Weights of a small transformer language model: rotary positions, 643M tokens.
MLP neurons of a small language model. Each row is named by its layer, matrix (gate and up: input weights; down: output weights) and neuron, and shows model dimensions 144-239. Each number is 500 + 25 x the weight over its row's rms, rounded and kept within 0 to 999. Numbers have three digits each. A neuron's up and down rows have the sign that makes its largest values positive.
After each neuron's rows, "raises" lists the tokens whose logits its output raises most directly, leaving later layers aside.

L9.gate1506:485502544519500503490512509499498502471500547494490478532501515515509461485475492494464503528492491533501489441453517520468484500489501528503497516486459499499515453486477527512468473524513487518516510481513495453520516506500485470492532442460460510462500549488509505472458565496539524521
L9.up1506:525481559536472539499532489513512450491497495534471496484541519473522515485451488500454488503483529487472490436497501499477480475499523483491481514508471542484492476486504534528545516507550543519494522510552488506494488504477533492472534466519522485472464504486508491514541530453533533512
L9.down1506:483494483493475519479523537486506510474486493522498493501520512512508487479483538518505513456546500519457521488467489513470443510486499513478489523471506521557537487519515520487506468514561495479486530478517505499480536480509517439517523493525501505497484506514526455496461486514492512476
raises: " du", " de", " do", " Paul", " nature"

L4.gate227:520527506512501503513517495478457483490542518535487482494519517481506478515484507474473496496474533519487482499512491507513592526536467501493488517533532495525515452491479467504509467500504572477453459481526454509483503523503500518498459483480513526512477505546517484488514488512473544481
L4.up227:521525510505520484501533490499468487489541557492483478485490500468504498525506511469476441474507501552490484498494513546532556539499469483476506520563528497529526469505480486545498498486483540487479484481512455518487530534508498535491472490514487511535494492540527476498506486475494534469
L4.down227:510523515514515510504517508539473479528533491522512500503529522481532484470515491556469486478455526473467488497501535533459496542503500447488510521503519486471478509531493493540507511497506533478485478499539553498516536526495494507478485456505530535473503510553515478526514444535525494490
raises: "til", "gu", "ura", "gal", "enti"

L9.gate762:487505486489551479513431464491517471516514496510513506462523477477506528503448488571522537483470501490512501479516486536492500486480538541507485486503466513506504474521512510535495545526493473479496489511471528492502499512525504496480525518495539515473545435508464524525505506542507493512
L9.up762:465477491506503451494477512491453452546514490558473513471502540503472485495486516466512496505488507476535531509539501540547545437501532533503497519483494497435537497512485443491527515493489508470516490521500485483505517520533488529510444510479485488512468457517515487512466506540505539533
L9.down762:554524518494503497501513494527513510502517474511507505510501551525528532543501468505524490520487500535485501483499485475481491464570505489470478511501485457509516487519521454517477494484519498470519498491483532506479516491514531516498488522467519433508477508473469525522481471479498479458
raises: "vi", "lution", "und", "rit", "Feder"

L9.gate1307:498480454491519515534488527481490507481483510458514486512450504509487472485524499487479462471468500488478519478477507552491522513486508497503475557489565508512503479491500514489492488499500475520486474514490474501481534526459484563511471492474440512497479459523482543533461515478531524533
L9.up1307:508512480507537521543485546481493479462508532456531481481483479513485532480510517518489494490441505532506482471462463513512459470484477514537446521509515462520500444497497501537482484454484489504515527499480525526490480489514480501513496543518493441501478506473504512553523497520475473516
L9.down1307:512500496503530522531505507486475516522489518540498470482508486544487499503520492504488473518514515468522509507490492479535519532504482553535512537528519514460521469501480504513458490500472477528551502476493507459452494494526488537469478492482562510511481508498505504511485473485466523479
raises: "tract", "hold", "class", " least", "vi"

L9.gate197:501493461532539463527495505479483515484498465526519512467549457499508494485464501536468501483475513567470466501515513475513457485528528485458470458491534475496543496518461474522458486472508534495477500491511495497497554478456470532489548437535517509505483516502483490513476488454508515478
L9.up197:492502485503513489522521503473481491461545508492533476515491471481492484474485528498478468503457510493526462516493494515521513507503463479415512413535461516507464474505491480486501502528545480495474442431467545499506503480481510513496543488504507557477486499495501529464514492491431514495
L9.down197:503502519511482549533459479502532469546481501528492534481535511501515525478458484548512546497530449536482538529463520502508519498514509490513527534467486497531481528458515537496512480478506497536529519491526487495518447470469483503495489464543542498508490505512490513535472470519495500532
raises: "c", "tain", "ker", "ck", "ch"

L6.gate1276:505525482519514492507494513527455531486489484499495494507510488558458508420464508517496544524483515500487483543489477532518480524463445488521509505457485489525512454473495524506462438476521469524498488497507504496496499497512501538488517481486488521521536529493478504502470460504495508525
L6.up1276:501465507558514522469517496531491498491536516514470458488471539525533499440490504498510509550498501488496513546544490524511480524488516527495511525467504486516498476513461484525466493495536509487521508487529461502517493508503493549501532509481485496483530546507515490475475462507541470529
L6.down1276:499489498477518462478491521513498505505539505507515537518501519491484520506558486502488503497453521503505506483548481518502511526495500521491493509457538521535504488495449518478530530547509476471482476511480488513482442487488515506487464467465509490500528476479482500485485483508457490477
raises: " they", " there", " he", " it", " however"

L9.gate1198:497514518470554489491521554477461518498558478512470516526503495510497488520562519515504509477511474472512524506469521501430473520520522489510431503512528498556526484525487503527452548523486513483520479503553504487505517503506458501533487463507503517498508480460441479505490494496494504459
L9.up1198:521489507451526473465512534506473501477491509522481538518476480484521454516584482488497502513502499483500504544470507508514510493503499579536499465527493508556517491468464494502451540483527503427465525512541490501452499469481503507577497484495512465535531504455469484493528513506495541479
L9.down1198:490497533533484470483496519491529514475496517468508481446463541475534546531457514520511517473532542502453486521529561482482473536520524501502445497535581503499538539538533505516501504551494516554511523473515499485484516522478510484481522546496462507476518454521502503503550524554513461479
raises: " Europe", " China", " Australia", " America", " Canada"

L9.gate682:525500543485493521516459511480528487500489520469509495486514503497469518510472460526501483495524504466513508515511518566510502478491500530443494491458507492472517531562521496514496494510526446495472494508485512469507501533490465490472488449511425477492517506515469487516476511504501478465
L9.up682:484525526491452516496465543495475504507526501530505504495531498497472511503469514472513441468520512525509479455503521522473496462488522522513486462470561519490483493558548475520514486522473489482454528496525499504492483496499462514528511479441439502562492511556536477562493506501432479514
L9.down682:501535460529460497565483516482521498482494478481535496534528496489477480501540528493503521459554517541467535515514502479478503555489506475506422514505475478479518496511526515505447493479445528466429518483424500490533513517491516501528498518521467497540477465479484510536505534517473464458
raises: "ium", "or", "ary", "ance", "ors"

L9.gate89:513521513528511529506520511453498518484513511512462507505545448510497491505520431449539457520503459497539563467533520524510497476484525510507506482526531510495489459505527504539519549476487502482481543498450457505546521526495500526483503489503538487521495490545521518462486482469491509441
L9.up89:493510523538507506504504506475496521493465523527492512490523478487514481483523463459508455519496469473561552482533498524514497497466530526512500484494505503475477469488550492538484523483482509514502531474462454498525514504491521546472523516476501464518515492498532521456456490479508537453
L9.down89:478488501537456532473483546503452518509500462501495472487514492567522466522498483525497497484490451536524510535555541526450510567505561512518517484533486494487495476524520498528488531471507465477509524518488509511448463484483507486499511514500518534475503481490505503466519505549499495527
raises: "i", "igh", "en", "-", "red"

L4.gate1160:481513547478566512500494504503479529493529506473503530508491468510497496505514501511497462505481452487502585523477500515482534486533528485537487487472496506550484506523512539476523499484499465497493547512504481488529505490488467489445495519529526460507479468479500518465505472508506522538
L4.up1160:494506535486527498533471507471473506490523505448518517498529460526491481492524478532496474535489436494518572541481484511477526508506514486526478500501507509562480530537490524519522486500500472488479521507481493442521544472496486494484484468537528481503449473485506516493511467502493492542
L4.down1160:507511534484491503510419511510502490489523494480498502492503494483506447492487459498530481524504479484494573492497539536472507489506512493515540450537487506507466464506490483500467539512485508494466539500532506492504500501502499550478506537496483469543478505480519504485456475518515511546
raises: "yan", "ce", "des", "ga", "com"

L6.gate217:519539526522491499483514524487461557464467500535462546496487514524504494458486507488520486500500501507510491527508523505508468518475513512496520502476454504502491491513532510484521493523475523498482536504476473465482487522465494488507527464511482502471515479500498482470494494466493505524
L6.up217:492508521506529499493521503520446517476484471465473520513457522510521496523442515512517529502474523452518497509479498519561510527530467485519471519532475489523513435513475511496479487485482507511504542513465489466515451531441519473531520500529526519504534444530470486489496479452474499529
L6.down217:544493513520518506492476497546481480554545499496529478460495479537494526482490490527487455527502536510489504519514501526514509541490511468507497487476529498504518466526488517511496507470515507493526497460515496517473515436533553500529491479487465523496496500516515483496509479519471532482
raises: " she", " its", " it", " he", " they"

L6.gate241:520493481457502522482506514521518482489512498503504462464490484537511477536505506511516451478473488460484504493498514458485516500498505501552472474531485469478508498474520489463480495477496494521525532560452478520490448503495479524505502481527459494465495502488475559548481515529517502513
L6.up241:536494479494509545495518516497492479511493517494480479483515506524469503503500456501483463520478486449487512474521514454509533486527489510531449508541503497486521515491488513488480503463496513526534560507487486472502463474480500502530485485529471524521512478479482511529486553504513503540
L6.down241:507511485485549480459489513478524475518476528498497462507483496509462525501512496485485437489509510503506538504533505525520440464488536441479517469502528503549487510508497513509488489521477465526504519464449510488491528444470461532547475486535516496459512490523496511503498547512546467499
raises: "m", "d", "ium", "dha", "ir"

L9.gate1009:480514512473482498514500517427470477476534502518542494469549489469496471513491509508487509530504495542512442483487412494486490496498461506501463526479495524522497490492521477492523464526476524468476531503504484508494475500516490507501555532511534488479509492498518434487505496464511511495
L9.up1009:538497477538549507507474523514492500496470497537510508513498534537496490491511547510482472542490448495500480498541469505432449483500464479496492491529504475512547511494482494503484510487513484510471500489546490493522516502464477557531456449482485496475452538470500523521513496461464430467
L9.down1009:513509449490512509519507525536545466498482525516516524464548488523554475489533472512509467481458488517471489505506498472506529512476474465502518542491458496463534473499475464526507515501513496496501509509501499528466479525489491492472510555501425494532492512521531519467506503510476542542
raises: "ial", "ional", "ary", "ous", "are"

L4.gate840:468462503537471535512486520483481522526515531494533533527478470489529515496534536513497542514482450519528504490489509505473492534482483511455496512463515496503481467509463512544526528538468561514499469495490491510504453524485517490463466510505490551503487529522513518468497499477506519554
L4.up840:473455524498481498545473545507476501509509501471519522503468490494551505495560516480500516489488509558529512509488459512503490499471520473473453497480524488493509498476479543522548494512505571488480440495484517520528417543506528516477451516502519556467497546502511507495537510457497493496
L4.down840:488531558491542500512460504479484503489502503500527509542481465485534517490531509490496536514475467517489495483488471449491430526481534513500486484500548498508506516505490538518557514520482500490521480488528504475499456482415503511471499509510448556489476504500513483492495490531525496551
raises: "tors", "tion", "l", "ted", "tor"

L4.gate41:476496476513523458505512509513484474483551507485516502502479509482479491502478480536531487487492516440520495470495446501449481513493489517490535515514486536496536472472482538506515499517492503509525521502503492526533487504539509490476482493494515503478450480524486478491436495492532508518
L4.up41:474507507465525490522535498513470522450530503491511513517480525477492490508495472518536500481513467450509511474497477507495475502462489521540527501503533524490513479452458522501514510541500503528471497490489481509522491517528516503488485528469526509482470528523518494484460495510533506521
L4.down41:501470517530438473501510504493474520497498491460526430519524535486550487545528527529509475544477509498480508462503491489508478522513475502499498493506448474486482499545464518525493486507488500507524529450516519495501494484526484488483513473548490496479464536545545494512492484513493530501
raises: "log", " air", " broadcast", "graph", "na"

L4.gate1452:511511482482494501486532497484517448501520477578526499490521501481488487495530531508513479510449491455512474493522585503500499516480501523486504501488480492488496475520487514455524544529520526531476490579493461471433488490460436488483533486491510487467489491500509524468495500538514513485
L4.up1452:510528471491498488468539533509494442522517487550542485496565497484483494463505478510481500490486487469509488500540511440514476499459508466464507484474461492507476518514523540489536526511532502519477473545565486480493506457493487479482524518523506496502434456502496505489482493523525533516
L4.down1452:465490492536525504478500539440480488428544498461485518556512493438494483513519493529526521522540516487476475487529497489526485502488501490472551504482502478503468503499487487499512484499523505524479472496485497524493469495486482516538480524451500528537465501472466450502542486525490520500
raises: "lies", "l", "ru", "r", "ome"

L4.gate1591:518539494537514537500535508497482518520521484486479484513498489551573484500487482509482499527530482513522500501498522523534478523510475494521468516517498516498519484521505515542516488468555496512488495509485460448520517467505516470482513489480486539505473470514501449489467503530490513515
L4.up1591:522528473479479543512524536509482505526487499484494447474520479523537519525487519532479506483501484487488515503511530499514529497515514510524507483532480472513493475506508523501508516448512509487436473530484472469552498523500509463489521498484533485511520451511484443494460489539503522535
L4.down1591:463500504550460490503477496509506525509467520516471519530518490482509492500431512493457503520497506500495488492486532532468542531498523515458516549491515478520482540487488486484507518472495497502522490502462458516509502476509536547488502498500526492491525510499512482483525450527470587474
raises: "ab", "en", "i", "ung", "for"

L4.gate1341:497571504519447510493510536458508546469578470491572528538468555466548496513485522466487478486472500484483459501479522494467539498481499505525521494511478470492520477504501504523520516512460516460458526521498508476541508528493492470508488495519487486494483496527507490498524485512534525475
L4.up1341:465537502516465514497480517523474486486567514507545504479492537523509517507472507545494471438470506489460502496447525466470491490521469497501500460463519502485518490514506495531502518512505504446488503526477541477519534522536479458519490487507460462470505502534460471509505478506549478471
L4.down1341:529488471519537530467466529509514499459470507501535518513529471527500470508480512504519468474501504496498524540507511485455480477492474509523469494466479507522499483537545503463478514501471492501519510487468528515526525505485480505500508482523495531478479477491465520501540476486504482531
raises: "way", "ney", "ley", "ş", "a"

L9.gate1358:531535553484519521513588530491524525472510416515465522528519461461449500534487514508468515528552462518528535472513503476501480512507506506497541522512500549537494479499502532525543540542515523526485508521493476494527485445493527495478511496488507545501454527488545501466516505523527485527
L9.up1358:505490483471464496516500477533482504494492432483521527533481465475513553510522490519513480499485473515511492480528465502519503525500515464499507493517492484503519463513513508562560539544527470496485499509474507467509442511520525507487416494509500533471477497532504473493485489495511505493
L9.down1358:492508524521462540501446501522469469499495486519505476508491495477469501489501541487469460512490455506558527498521523484482511472474526523482490461474461507497511528496484551518510519487492541530470479474499484480493477518466547543465507485494485481496510517468540488476537488492522502502
raises: "tors", "tor", "tion", "vol", "fi"